Weights of a small transformer language model.
Architecture: RMSNorm before each block, rotary positions, biases on query, key and value, untied embeddings.
MLP neurons of a small language model. Each row is named by its layer, matrix (gate and up: input weights; down: output weights) and neuron, and shows model dimensions 112-175. Each number is 128 + 24 x the weight over its row's rms, rounded and kept within 0 to 255. A neuron's up and down rows have the sign that makes its largest values positive.
Before each neuron's rows, "fires before" lists the tokens most often just after its 100 highest values on Wikipedia text that the model never trained on; "fires after" lists the tokens most often just before its 100 highest values on Wikipedia text that the model never trained on.

fires before: "\n"
fires after: "s", "History", "Career", "view", " career", " life"
L7.gate679 [101 136 137 158 143  79 147 137 121 121 112 157 112 124 114 153 157  78 114 112 124 138 152 116 133 106 141  99 106 110 181 142 141 113 148 141 170 147 152 130 163 132 117 104 117 115 120 134 166 115 137 134 117 137 103 129  97 137 123 107 114 123 123 167]
L7.up679 [123 166 152 131 154 187 115  86 129 164  80 147 154 114 137 175 148 132 155  66 127  89  93 160 129 115 151  91 114 164 117 144 135 120 134 159 158 103 138 109  88 127 125 171 124 149 159 136 126 157  66 133  98 188 115 101 123 106 106 157 133 160 101  71]
L7.down679 [109 133 149 141 130 142 130 144 132 138 168 154  76  92 158 150 140 103 107 168 113 125 134 134 109 126 113 121  93 126 131 133 126 115 130 113 156  99 123 173 127  83 102  99 147 158 139 127 126 124 141  99 122 137 105 145 101 120 144 131 152 134 112  81]

fires before: "\n"
fires after: " ", "s"
L10.gate16 [164 110 145 137 137 114 111 106 126 153  71 174 135 106 115 107 108 159  40 135 105 114 140 179 154 111 122 124 141 119 111 114 124 154 138 157 133 156 122 120 154  89 138 138 107 114 123 158 124 178  96 126  99  92 143  85 166 100  99 131 133 121 111 112]
L10.up16 [125 133 119 133 118 145 117 170  96 110 141 147 124 124  70 120  77 134 126 115 186 127 116 139 149  95 107 137 159 123 136 119 125 163 134 114 142 124 117 147 130 155 166  92 113 116 148 183 108 127 119 157 195 139 142 148  95  98 129 150 124 138 168 105]
L10.down16 [124 110 142 110 112 145 148 140 127 159 122 115 117 177 123 125 134 107 158 154 140 110 107 135 119 152 132 115 114 117 114 148  95  97 140  91 116 114  43 124 152 136 134 132 101  91 129 131 146 132  98 118 100 136 158 116 130 115 137 127 141 131 119 124]

fires before: "ed", "t", "tion", "er", "ia", " E"
fires after: " pro", "ro", " re", "tro", " Pro", " "
L2.gate764 [181  84 152 143 156 133  80 143 131 120 124 172 112 108 108 158 121 118 118  95 116 148 137  94 138 109 160 126  95 133 118  87 129 149 146  94 133  69 121 164 136 158 128 142 109 135 103 123 134 142  74 144 138 118 129 104 128 136 127 148 161 155  93 126]
L2.up764 [149  99 146 137 148 167 131 170 109 135 106 136 107  52 124 119 145 161 156 103 142 132 139 108 103 144 132 127 111  92  86 163 150 131 141 139 102 107  70 141 130 101 146 180 129 138 109 145 117 130  89 123 158 157  81 107 115 121 135 166 152 125 160 103]
L2.down764 [119 138 114 154 121 138 111 130  94 135 129 172 142 101 116 124 132 153 131 122 109 123 139 147 127 130 112 143 156 128 117 165 140  99 161 101  65 173  96 119 135  76 173 158 122 164 105 135 131 114 115 103 164 118  87 117 140 150 149 132 122 121 145 120]

fires before: "|", "|---|---|", "\n", "A"
fires after: " |", "-", "---|---|---|---|", ";", "|"
L7.gate506 [ 90 134 140 128 103 127 121 128  94 115 122 100  84 168 118 141  96 126 221 116 142 105 152 123 124 152 173 125  56  66 140 144  99 109 135 140  81 117 144 101 161 102 132 146 142 149  99 148 102 151 111 153 150 129 102 124 116 142 155 177 167 112 120 155]
L7.up506 [155 129 104 104  99 156 123  99 164 126 104 144 108 170 111 148 105 145 137 122 139 120 141 118  98  99 172 184 100 138 155 121 110 132 186 142 105 150  96 143 139 117 104 151 139 122 117 166 134 120 141 123 102 162 135 129 114 123 134 132  99 160  98 120]
L7.down506 [116 129 109  78 158 138 120 132  90 110  38 108 135 119  90 159 100 101 133 143 158 167 108 136 122 155  90 156 179 117 131 160 116  89 121 141 127 100 146 126 106 134 115 152 133 138 138  91 127 116 160 121 134 177 105 138 123 102 158 156 165 145 166 123]

fires before: "|", "C", "-", "G", "L"
fires after: " |", "ed", " 2015", ":", "s"
L10.gate740 [118 158 142 135 130 108 162 151 127  89  93 111  76 118 102 143 118 147 122 105 155 168 144  94 118 164  97 106 142 151 123 101 158 119 130 122 132 119 127 106  80 102 117 185 133 137 103 122 138 104 117  77 123 136 159 145 173 151  85  99 115 172 113  84]
L10.up740 [120 197 142 140 106 114 107 175 126 142  80 147 124 152 135 115 114  97 114  91 142 156 151 167 129 125 144 114 109 179 137 148 129 125 113 128 112 126 128  83 148 161 130 123 143 125 166 103 125 121  86 151 148 147 171  99 153 130 169 110 115 144 129 131]
L10.down740 [130 123 131 138 156 129 143 136 123 122 112 123 150 131 105 130 135 121 149 154 153 109 157 126 154 161 150 101  98 157  91 121 158 119 117 130  92 108  85 141 138 125 116 139 142 140 133 153 139 106 150 119 143  91 119 169 132 129 160 107 164 134 134  95]

fires before: "\n"
fires after: "s", " life", "History", "ography", "ception", " career"
L7.gate200 [117 132 133 178 158 173 150 106 131 165 125 119 154  79 162 166 126 156 161 160 150  88 144 145 160 139 113 126 147 138 135 119 151 111 120 148 146 123 134 128  94 136  99 154 139 157 123 107 129 157 125 138  87 112 135 138  96 155 132 138 152 126 132 143]
L7.up200 [119 126 127 117 166 153 153 127 122 126 125 132 132 114 148 170  94 125 144 148 109 149 114 145 142  92 160 103 117 137 143 165 134 158  96 131 119  99 110 151  74 144 129 158  96 132 120 111 102 157 164 132  94 140 118 157 118 106 134 109 134 108  75 162]
L7.down200 [142 126 129 181 169 116 150 163 126  94 111 142 130 147 147 166 122 161 143 147 137 103 140  96  88  94 147  81 109 107 117 113 129 127  97  99 161 128  68 110 123 103 134 150 111 123 138 135 155 151 105 127 152 116 138 102 121 172 111 159 153  90  73 184]

fires before: "=", "-", "ial", "S", "L", "P"
fires after: "\n", " ma"
L3.gate737 [104 158 115  99 114 134 102 127 111  92 155  70 146 120  73 115 104 127  98 101 149 111 145 107 120 118 129 101 127 145 115 131 149 159 131  92 103 161 191 151 128 150 100 150 129 121 141 104 152 145 156 114  84 117 170 198 141  62 117 131 133 120 149 139]
L3.up737 [109 113 138 185 136 164 137 137 149 137 142  98 148 113 137 145 133 150 101  76  86 130 148 126 173 144  91 148 144 159 117 119 133 125  94 104 149  95 115 160  99 161 162 143 171 141 119  85 116  95 125 158  97 160  57 144 161 114  92 101 131 131  85  96]
L3.down737 [127 104 110 117 105 114 125 158 156  96 123 110 111 166 107  95 120 109 149 121  91 135 139 123 112 139  89 112 114 135 124 188 164 157 126  94 113 125  99 117 120 147 137 110 132 123 133 145  87 143 104 146  95 144 153 159 138  96  98 123 132 138 137 116]

fires before: "|", " 0", "Y", " 1", "ing", "\n"
fires after: " |", " ", " E", " 0"
L10.gate4 [105 139 132 134 155  85 149 121 119 125 119 152 108 148 129 110 100 141 152 163 100 111 172 114 161 177 104 106 110 103 148 141 129 106 165 115  92  78 141 119 133 141 116 118 151 120 107 177 152  85 133 131 107  99 124 123 115 121 102  84 115 117 142 139]
L10.up4 [117 149  72 125 117 179 105 145 134 135 107 106 133 156 131 151 114 170 108 139 145 142 150 148 123 150 148 132 137 132 128 153 134 104 139 131  99 121 146 140 149 113 128 125  89 129 139 139  92 120 148 164 145 156 187  97 131  78 118 139 102 131  87 117]
L10.down4 [120 158 106 138 114 118 121 126 123 122 154 133 127 121 174 113  72 135 117 157 126 136 152 141 137 161  97 106 117 103 115 125 166 151 165 151 122 135 150 147 143 142 115 170 127 120  90 116 138 105 150 173 184 156  75 127 140 111 142 135  78 132 157 108]

fires before: "\n"
fires after: "s", "ography", "History", " life"
L7.gate350 [103 117  93 151 129 181 134 117 154 143 113 148 195 103 117 156 101 100 143 147 137 141 131 118 122 132 120  92 145 136 121 142 139 108 129 138  84 102 108 112 127 149  94 177 134 162 115 132 142  96 132 163  73 137 107 151 127 138 136 171 128 128 136 170]
L7.up350 [160 108 123 167 178 167 164 115 100 122 124 129 113 112  74 147 119 138  84  94 136 129 142 145  89 126 118  88 155 137 107 114 171 128 143 116 131 101  94 122 133 125 136 155 128 131 153  88 128 163 128 184 110 104 135 175 110 118 139 135 111 115 137 127]
L7.down350 [125 140 142 112 143 126 149 138 133 112 146 122 134 101 171 125 176 101 143 129 140 110 111 122 119 180  94  66 109 113 117 148 124 121 165  76 108 130  72 148 163 139 114 145 139 129 142 105 156 117  95 146 114 107 114 177  96 143 118 117 133 102 134 160]

fires before: "\n"
fires after: "s", "ography", " life", "History", "ception", " career"
L7.gate947 [100 120 157 179 118 113 113  94 138 135 108 134 162  76 104 134  75 120 149  90 137 170 140 128 149 124  99 111 122 142 116 139 181 131 164 129  99 126 124 138 184  90  82 133  83  93 113 127 164 120 163 131 106 148 161 122 115 103 120 119 128  81  97 140]
L7.up947 [ 63  98 149 153 152 115  96 131 141 127 118 150 132  98 114 132 133 140 122 113 141 113 141 131 129  86 122 152 130 164 134 128 152 152 122 137 127 116 123 161 118 148 129 144  68 126 126 105 140 134 146 153  86 150 131 144  90 111 164 135 150 121  81 143]
L7.down947 [114 130 103 161 136 157 119 152 142 123 139 142 140 110 123 112 120 152 121 125 105 128 169 123 147 121 138 176 129 131 146  88 157 150 168 116 116 118 111 170 137 107 132 119 130  76 114 159  97 142 148 171 108  97 160  95 130 154 129 138 144 145 167 141]

fires before: "-", "|", "\n"
fires after: " |", ")", " career", "s", ";"
L2.gate209 [ 74 129 134 124 164 137  95 122 113 118 132 126 154 150 111 163  82 136 136 113 138 137 145 117 100 138 144 140  83 104 158 110 134 142 164 129 155 121 139  96 136 121 138 155 152 171 127 162 103 166 137 144 125 100  93 156 146 133 118  78 112 111  93 146]
L2.up209 [126 172 122 144 107 136 135 103 132 124 133 149 136  71 148 165 169 124  76 147 122  98 103 135 127 119 149 108 141 142 116 160 112 128 119  93 104 106 193 141 128 167 118 140 112 108 129 148 150 107  90 148 110 148 138  77 136 159 155 109 120  95 122 148]
L2.down209 [ 95 127 101 136 154 137 118 149 119 101 146 139 127 141 150 156  80 141 108  80 147 115 163 116 118 111 142 150 143 100 148 125 127 160 157 149 131 121  76 151 108 109 115 140 166 174 136 164  95 174 164 153 152 134  89 168 159 135 153  99 113 126 102 139]

fires before: "==", "===", " (", "The", "s", "S"
fires after: "\n", "ul", " un", "is"
L4.gate126 [117 125 160 128 129  98 118 129 158 122 141 131 121 125 151 143 128 115 144 143 137 122 105 133 128 124  97 106 142 103 133 141 100 130 125 141  95 125  85 164  99 147 118 158 163 187 130 160 140 141 129  81 113 110  95 132 141 115  99 108 154 128 103  90]
L4.up126 [107 141 135 133 143 126  88 121 112 113 137 126  89 114 135 120 152 162 127 149 107 111  94 107 121 172 140 141 114 118 154 103  89 121 143 126 122 115 155 109 145 144 128 110 137 178 120 159 138  74  93 176 127 103 132 141 119 161 130 100 158 106 123 145]
L4.down126 [115 118 143 114 149 133 121 141  98 173 137 123 150 116 136 145 154 150  97 138 120 127 113  97 128 107  84  72 140 133 144  95 164 118 137 146 125  73 117 156 138 121 130 112 138 145 118 136 125 139 131 147 146 141 131 129 111 162 143 136 119 142 142 153]

fires before: "=", "S", "P", "C", "L"
fires after: "\n"
L3.gate113 [131 155 126  89  82 125 118 131 100 157 120 141 118 122 103 134 138 121  89 100 122 141 145 141 134 137  95 140 134  96 152 159 152 143 102  82  77 137 136 101 131 155  96 105 142 101 132 117 158 108 109 147  99 148 122 134 130 120 101 110 140 109 137  86]
L3.up113 [192 126 121 140 160 122  81 137  81 121 135 116 167 133 126 135 127 146 121 111 144 112 135 127 102 174 135 116 153 109 124 171 134 123  81  77 137 143 127 170 134 145 106 139 100 143 138 122 107 116 151 128  87 131 166 123 127  94  97 103 140 130 146 120]
L3.down113 [120  94 120 134 133 103  89 131 118 153 134 166 171 102 112  99 167 147 128 103  95 107 121 150 117 153 111 102 134 123 124 137 128 138 105 116 105 122  37 153 131 181 111 130 151 124 169 187 125 150 140 144 115 119 157 130 123  98 113  99 162 137 101 116]

fires before: "ed", "s", "t", "er", "tion", "y"
fires after: " pro", "ro", "tro", "ta", " Mo", " Pro"
L4.gate61 [124 144 141 146 109 105 104 146 121 135 142 143 115  71 143 155 109 140 107 106 132 123  97 101 103 167 145 119 134 120 134 135 183 101 129 116  91  98 145 143 153 143 155 117 143 135 145 142 127 105 138 127  98  98  58 107 107 165 137 110  88 132 108 107]
L4.up61 [110 146  87 106 135 150 108 149 127  93 139 136 149 109 158 148 123 139 138  86 106 160 138 136 115 114 124 134 125 127 139 108 135 184 124 127 134 148 140 115  77 132 102 119 148 120 127 117  86 136  80 102 128 166  70 148 147 120 119 138 163 129 154 120]
L4.down61 [144 149  83 149  88 151  94 158  80 119 109 132 122 150 114 154 127 159 113 147  93 132 145 115 122 148 124 145 116 160 172 144 121  73 169  85 162 134 108 133 151 160 129 133 136 140  96 123  83 188 163 103 123 122 135 106 178 130 116 124 138 139  89 155]

fires before: " 19", "-", "|", ">"
fires after: "\n", ")", " |", " "
L2.gate17 [107 159 131 108 137 124 149 123 124 150  97 136 161 146  99 115 119 143  88 102  92 158 132 149 104 117 115 162 141 120 170 161 138 138 126  96 116 124 161  86 127  89 103  82 107 155 108 147 135 120 113 119 171  90 109 132 102 156 153 119 153 150 146  98]
L2.up17 [ 72 148 153 126 123 107 143 103 127 146 120 112 139 125 127 143  84 140 176 128 128 169 130  94 104 105 152 148 139 143 153 162  81 122  86 100 123 101 105 140 101 149 121 146 103 118 150 116 143 157 120 136  82 171 136 113 147 168 139 107 135 103 124 115]
L2.down17 [ 95 140 168 129 149 121 104 103 119 133  99 117 150 154 136 178  45  95 182 119 156 129 148 117 112 139 136 153 112 157 143  77 145 128 111  92  58 147 109 121  83 146 127 131 108 138  93 124 130 139 109  70 108 159 128 131 122 141 119 121 126 140 110  95]

fires before: "\n"
fires after: "s", "History", "ography", "ation", "ception"
L7.gate587 [127 129 135 131 139 116 139 130 116 100 115 170 134  94 122 110 116 159 124 108  91 134 100 141 122 116 134 109 137 146 132 120 110 137 136 105 120 176  81 117 114 129 107 159 117 115 130 145 109 138 134 156  97  90 164 124  99 121 103 125 187 100 124 123]
L7.up587 [132 118 112 130  88 148  72 171  73 130 151 110 146 108 139 147 129 145 145 106 143 133 122 147  97 134  94 129 110 134 129  78 103 131 141 162 143 110  85 173  85 122 134 150 139 120  96 120 113 158 105 143  87 108 143 122  94 120 137 135 132  90  90 123]
L7.down587 [168 104  97 127 175  99 141  93 157 132 138 123 136 151 134 115 125 147 133  97 125 116 127  86 171 133 148 156  77 107 171  95 134 125  86 141 136  87  41 159 152  75 124 165 126 125 119  87 159 173 128 145 126 145  93 136 137 116  90 143 132 105 145 135]

fires before: "mp", "ach", "le", "ch", "t", "en"
fires after: " ", " con", "-", " K", " at"
L4.gate291 [138 140  98 146 119 160 157 148 113 129 113  88  87 124  69 186 153 113 119 170 162 160 133 143 139 122  91 139 154 119 140 140 127 159 172 111 114 108 108 148 115 154 109 165 123 162 110 147 136  90  81 108 137  97 127 103 135  56  93 119 137 114 138 169]
L4.up291 [ 83 156 117 134 146 147 119 153 109  94 116 142 153 118 138 106 153 140 115 125 131 139 127 175 155 155 131 137 125 133 115 152 149 110 133 140 115 146 100 116 173 101 132 146 119 110 139 109  95 115 142 123 125 151 115 144 136 126 121 144  92  99 125 136]
L4.down291 [142 133 103 101 108 166 104 155 125 162  92 108  99 169 114 106 119  91 144 122 147 112 110 165  86 138 109 158  99 125 141  98 159 135 142 120 138 148 142 114 137 103 153 168 153  95 147 110 141 115 148  74 116 140 119 128 102 128 135 112 123 113 139 121]

fires before: "\n"
fires after: ".", " di"
L3.gate198 [125 125 108 132 165 172 136 140 145 112  79 169 182  86 109 100 135 120 123 155 108 124 176 155 104 112 118 129 102 113 153 149 133 126 153 134 109 112 127 150 168 137 140 129 168 161 112  97 116 100 101 120 154 139 165  77 136 120 152 132 120 143 160 111]
L3.up198 [154 138 135 106 114 144 163 128 144 171 109 164 117 139 125 141 141  99  96 132 106 109 132 137  74 118  97 123 121 120 131 114 120 135 131 118 142  85 116 130 142  81 150 120 129 143 155 113 132 136 166 112 143 103 138 117  93 105 134  98 122 182 142 124]
L3.down198 [ 99 110 112 104 152 127 153  92 126 131 114 132 140 112 140 100 137  70 152 135 156 113 141 144 121 126 134 119 131 157 108  77 140 107 169 113  78 117 121 174 166 118 178 129 133 117 144 134 131 147 115 127 120  70 144 130 120 133  96 135 143 147 136  96]

fires before: "\n", "==", " she", " he"
fires after: "s", "\n", ",", "ography", " career"
L7.gate41 [121 135 132 118 130 139 162 124 113 126 114 154 148 108  99 133 122 136 108  96 124 146 101 135 102 113 125 124  96 137 117  57 141 143 114 145 101 117 116 142 132 107 159 174 118 120 155 165 123 100 190 136 121 155 136 174 145  93 121 103 142 126 108 169]
L7.up41 [116 127 115 162 125 108 170 112 154 139  91 132 157  88 135  89 112 200 125 123  93 115 132 106 180 142  86 151 136 138 132 102 124 172 131 129 114 154 107 137 127 116 131 160 141  57 111 178 161 112 101 139 111 156 152 156 138 129 153 146 156  73  89 123]
L7.down41 [106  94 147 124 116 102 131 151 106 134 165  94 147  66 161 131 136 160 144 112 100 112 150 106 126 147 141 149 100  95  97 141 170 135 133 105 134 130  77 187 133 104 143 120 124 104 114 101 122 116 105 167 112 112 133 141  76 142 138  76 115 118 141 169]

fires before: "\n"
fires after: "s", "ography", " life", "ception", " career"
L10.gate947 [129 121 110 127 157 162 157 138  93 140  90  87 126  90 163 138 140 114 139 124 129 146 109 156 149 169 119  89 116 150  94 131 171 112 127 148 115 176  35 148 130 136 108 101 131 141 181 107 167  80 111 110 119 135 140 155 169  96 170 140 123 136 129 165]
L10.up947 [137 129 108 171 124 106 148 124 140 186 140 141 139 114 119 158 111 101 106 112  95 131 124  96 143 158 174 140 153 119 117 145 103 151 103 115 130  75 168 139 116 134 130 104 107 119 113 124 145  81 136 136 136 103 148 154 106 108 123 130 136 110  66 145]
L10.down947 [136 150 142  93 116 125  97 132 103 105 147 127 112 129 118 105 113 146 111 151 170  80 145 123  81  99  72 104 143 152 182 135 120 111 148 134 164 154 118 119 129  93 108 174 142 120  99 127 136 207 140 125 128 161 136 107  97 139 153 120 139 156 185  80]

fires before: "\n"
fires after: "s", "ography", " life", " career"
L7.gate713 [133 129 125 128 179 181 160  97 131 103 141 142 155  84 173 156 118 116 117 146 105 103 127 161 130 117 155 161 155 140 121 159 114 124 127 107  99 104 142 135 128 135 113 157 160 138 151  99 146 121 104 114  83 116 107 121  71 123 124 128 182  97  84 127]
L7.up713 [143 144 121 133 158 114 137 133 131 148 103 139 158 144 143 133 125  99 163 127 131 125 112 174 171 104 147 142 114 153 145 150 152 112 128 173 129 100 110 151 107 147 111 118  81 127 131 117 126 123  95 139 112 144 155 150 123 120 158 142 163 120  77 124]
L7.down713 [133 145 128 101 140 100 125 150 171 122 144 138 103  87 129 127 100 173 132 141 122 131 107 132 112 121  95 111  96 123 143 128 143 133 115 113 158 122 122 119 112 122 143 175 116 138 145 173 123 139 132 126 165 121  89 153 131 140 118 159 156 121 113 148]

fires before: "==", "In", "The", "===", "On"
fires after: "\n"
L5.gate540 [159 167 134 148 169 125  86 144 143 143 110 131 136 122 124 172 149  97 107 118 143 120 145 144 133 114 109 139 149 145 138 146 149 143 109  94  79 114 127 124 104 139 135 143 154 185 149 147 134  95 138 176  77 103 130 112 123 117 150 112 134  98 115 132]
L5.up540 [129 106  97 175 133 146 154  83 134 148 115 125 116 114 141 191 130 137 155 144  92 159  87 151 143 109 149 133 130 112 104 123 109 157 115  81 122 105 132 164 148 141 128 169 129 135 116 126 154  96 115 136 106 157 129 159  66 119 160 110 130 115 120 152]
L5.down540 [109 124 101 168 134 144 124  96 137 145 102 142 153 102 163 160 140 117 117 102  98 145  95 142 136 134 169 111 124 123 105 119 166 161 109 116  89 116  61 156 155 140 131 147 116 115 143 141 140 105  96 133  90 149 133 157 108 137 139 114 173 135 107 131]

fires before: "\n", " |", " 0", " ", " 1", " 8"
fires after: " 0", " |", " 7", " ", " 8", "1"
L2.gate815 [ 82  78  69 124 101 166  88 140 141 132 129 151 134 155  98 133 144 124 142 147 137  99 107 165 109 136  68 175 124 150 160  92 114 126  88 128 124  86 148 170  91  95 131 125 111 107 143 143 124 114 113 123 158 123  95 112 137 100 109 172 149 144 169  98]
L2.up815 [116 156  90 137  96 137  98 120 144 131  82 111 135 125 106 138 168  89 106 130 136 113 107 157 111 131  92 153 172 115 138 103 135 117 157 106 118 109 131 170 116  76 129 104  99  88 111 138 145 150 155 150 185 126 100  62 135  96 144 138 129 157 147  98]
L2.down815 [131 152  62 118 130 150 144 141 144 138  96 118 146 128  69 112 157 106 112 136 150 108 126 153 144  99 127 121 196 131 162  94  92 102 129 120 118 122 122 182 109 103 153 151 118  95 136 129 148 103 166 132 179  94 119 111 120 111 130 137 162 164 115 104]

fires before: "\n"
fires after: "s", " life", "ography", " career", "ception"
L7.gate629 [131 106 111 123 137 154 121 105 109 177 155 139 111 152 129 173 144 153 144  85 103 143 156 168 113 142 123  74 113 147 160 104 149 199 162 149 105 129 127 141 117 135  83  87 111 106 105 122 104  88 133 128  83 125 126 168 143 118 137  77 160 118  94 111]
L7.up629 [ 96 111 141 114 138 125 122  95 142 148 139 142 128  96 132 144 151 157 123 113 129 124 132 137 104 113  80  90 128 160 157  91 129 153 155 168  93  91 143 119 136 168  93 121 115  75 119 119 141  87  73 154 128 132 140 142 158 135 129 141 134  85 159 140]
L7.down629 [165 130 142 145 159 112 144 163 123 132 111 144 138 109 100  91 131 140 146 160 152  80 119 128 121 157 149 162 169 107 147 133 126  85  86  82 149 139  82 140 127  92 148 115 138 132 137 103 108 149 138  92 128 130 127 165 123  99 154 112  93  96 150 118]

fires before: "|", "|---|---|", "und", "od"
fires after: " |", " ", "---|---|---|---|", "|", " F"
L10.gate491 [160 129 111 101 112 136 170 151 102 103 106 105 121 148 152 108 140 134 102 168  99 133 138 124  83 119 145 150 120 161 133  96  93 164 176 150  97 117 162 115 101 101  82 131 173 129 109 165 158 151 132 136 151 151 152 123 132  84 126 133 147 154 105  99]
L10.up491 [101 152 125 132 115 140 143 115 150 108 127 171  91 118 152 177 132 135 129 161 160 134 118 108  93 153 137 146 118 174 142 120 120 135 165 110 139 125 125 133 128 165  77 113 137 112 104 161 156 146 121  97 135 109 107 175  91 150 114 112 104 143 114 107]
L10.down491 [125 137  93 110 146 175 116 111  65  84 133 137 184 125 128 136  75  74 133 129 102 157 124 142 111 154 139 114  91 119 125 151 145 133 102 162 140 152 137 116 137  98 164 144 170 154 149 121 124 146 100 129 141 181 100 127 137  99 140 141  98 163 151 130]

fires before: "\n"
fires after: "s", " career", " life", "History", "ography", "ception"
L7.gate298 [152 166 116 174 136 158 123 110 166 114 108 156 141 167 108 160 109 118  99 119 155 134 131 105 145  92 142 141 141 111 128 159 129 138 137 169 100 185  98 114  73 158 132 140 107 145 152 141 126  97 120 141  99 175 147 100 125 120 115 116 135 122 140  94]
L7.up298 [166 110  96 134 113 120 157 107 156 154 146 129 142 128 172 176  98 108 107 103 122 147 143 166 151 108 159 117 137 146 101 106 160 122 140 111 110 158 112  89 129 119  78 128 128 141 151 158 129 173 122 159 108  94 159 147  99  73 129 116 139  94 110 147]
L7.down298 [112 136 118 126 106 129 149 116 124 159 136 134 139 121 112 119  97 126 139 103 133 108 164 138  72 113 149 150 124 116 148  83 156 135 141 110 133  95  51 120 145  97 143 144 157 166 118 174 116 120 103 114 147 159 102  94 149 143 122 155 109  93 121 132]

fires before: " |", ";", " M", "ion", "ed"
fires after: "s", "W", "P", "E", "N", "R"
L4.gate447 [100 160 132 110 132 148 125 143 118 140 165 168 128 174 113 153 131 144 167 145 129 143 118 138 144 127 124 112 114 137 140 139 150 162 165 114 147 128 149 149 118 129 154 122 105 139 129 114 134  96 139 116 152 141 109 105 139 157 119  98 138 122 122 125]
L4.up447 [157 128 119 133 149 158  91 108 137 141 109 150 142 140 144 120 105 134 122  99 122 157 109 135 113 172 110 142 146 108 137 125 167  92 122 142 150 149 170 153 153 130 132 128 115 124 184 139 111 109 132 125 116 169 106 110 112 153 157 135 125 112 140 132]
L4.down447 [106 132 102 124  58 158  72 139 100 185 188 147 114 146 121 176 101 116 129 118  86 135 140 124 138 115 118 120  97 106 135 139 151 131 102 107 110 143  65 114 129 148 144 155 136 143 119 139 107 102 165 128 107 134 117 105 145 139 125 104 110 165 152 129]

fires before: "\n"
fires after: "s", " career", "History", "ography", " life", "Career"
L7.gate664 [119 109 148 118 127 132 139  80 159  91 128 161 146 130 125 142 125 132  86  76 127 109 122 145 106 113 124 124 131 118 108 129 165 180 138 107 125 106 105 117 138 129  88 123 139  98  86 136 112  87  86 118 144 141 147 100 106 114 155 107 170 104 112 175]
L7.up664 [129 144 121 138 121 130 126 102 151 153 132 109 152 137 140 152 114 132  82 114  93 114 161 128 141  77 140  79 126 152 110 137 133 169 155 137  96 155 129 180  93  98 108 165 152  89 144 112 121 143 114 133  97 140 128 146 122 142 124 101 150 125 120 142]
L7.down664 [101 121  93 105 141 136 125 169 100 130 125 115  94 125 187 145 143 153  88 100 136 132 160 162 132 119 145 146 105 134 132 143 117 184 125 133 147 133 107 135  95 119 102  60 136  93 142 144 113  69  99 149 137 125 140 126 125 103 121 137 125 118 124 142]

fires before: "n", "tic", "age", "te", "a", "th"
fires after: "th", " A", "go", " a", " Go", "mp"
L7.gate92 [116 156 126 130 147 118 153 103 167 116 139 145 136 184 158 129 136 153 118 182 126 148  76 125 138 114 144 100 186 100 146 139 154 176 110 140 156 148 128 131 159 132 148 149 136 102 148 119 157 130 140 131 120 140 126 138 154 142 112 132 108  92 146 143]
L7.up92 [132  85 139  79  92 151 132  94 168 112 140 144 128 125 136 146 132 125 134 122 123 157 138 167 114 167 156 117 130 124 128 160 185 142 123 145  88 160 116 107 104 143 140 147 152 136  96 120 140  88 130 123 142 144 129 124 101 149 134 144 133  99 148 164]
L7.down92 [116 119 121 125 140 144 143  90 123 126 136 156 125 152 103 151 111 133  95 119 151 149  89 126 141 110 149 116  83 162 100 131 129 152 146  92 137 141 128 121 128  99 152 129 191 128 165 147 175  60 111 138 143 118 119 109 134 115 111 114 144 136 134  92]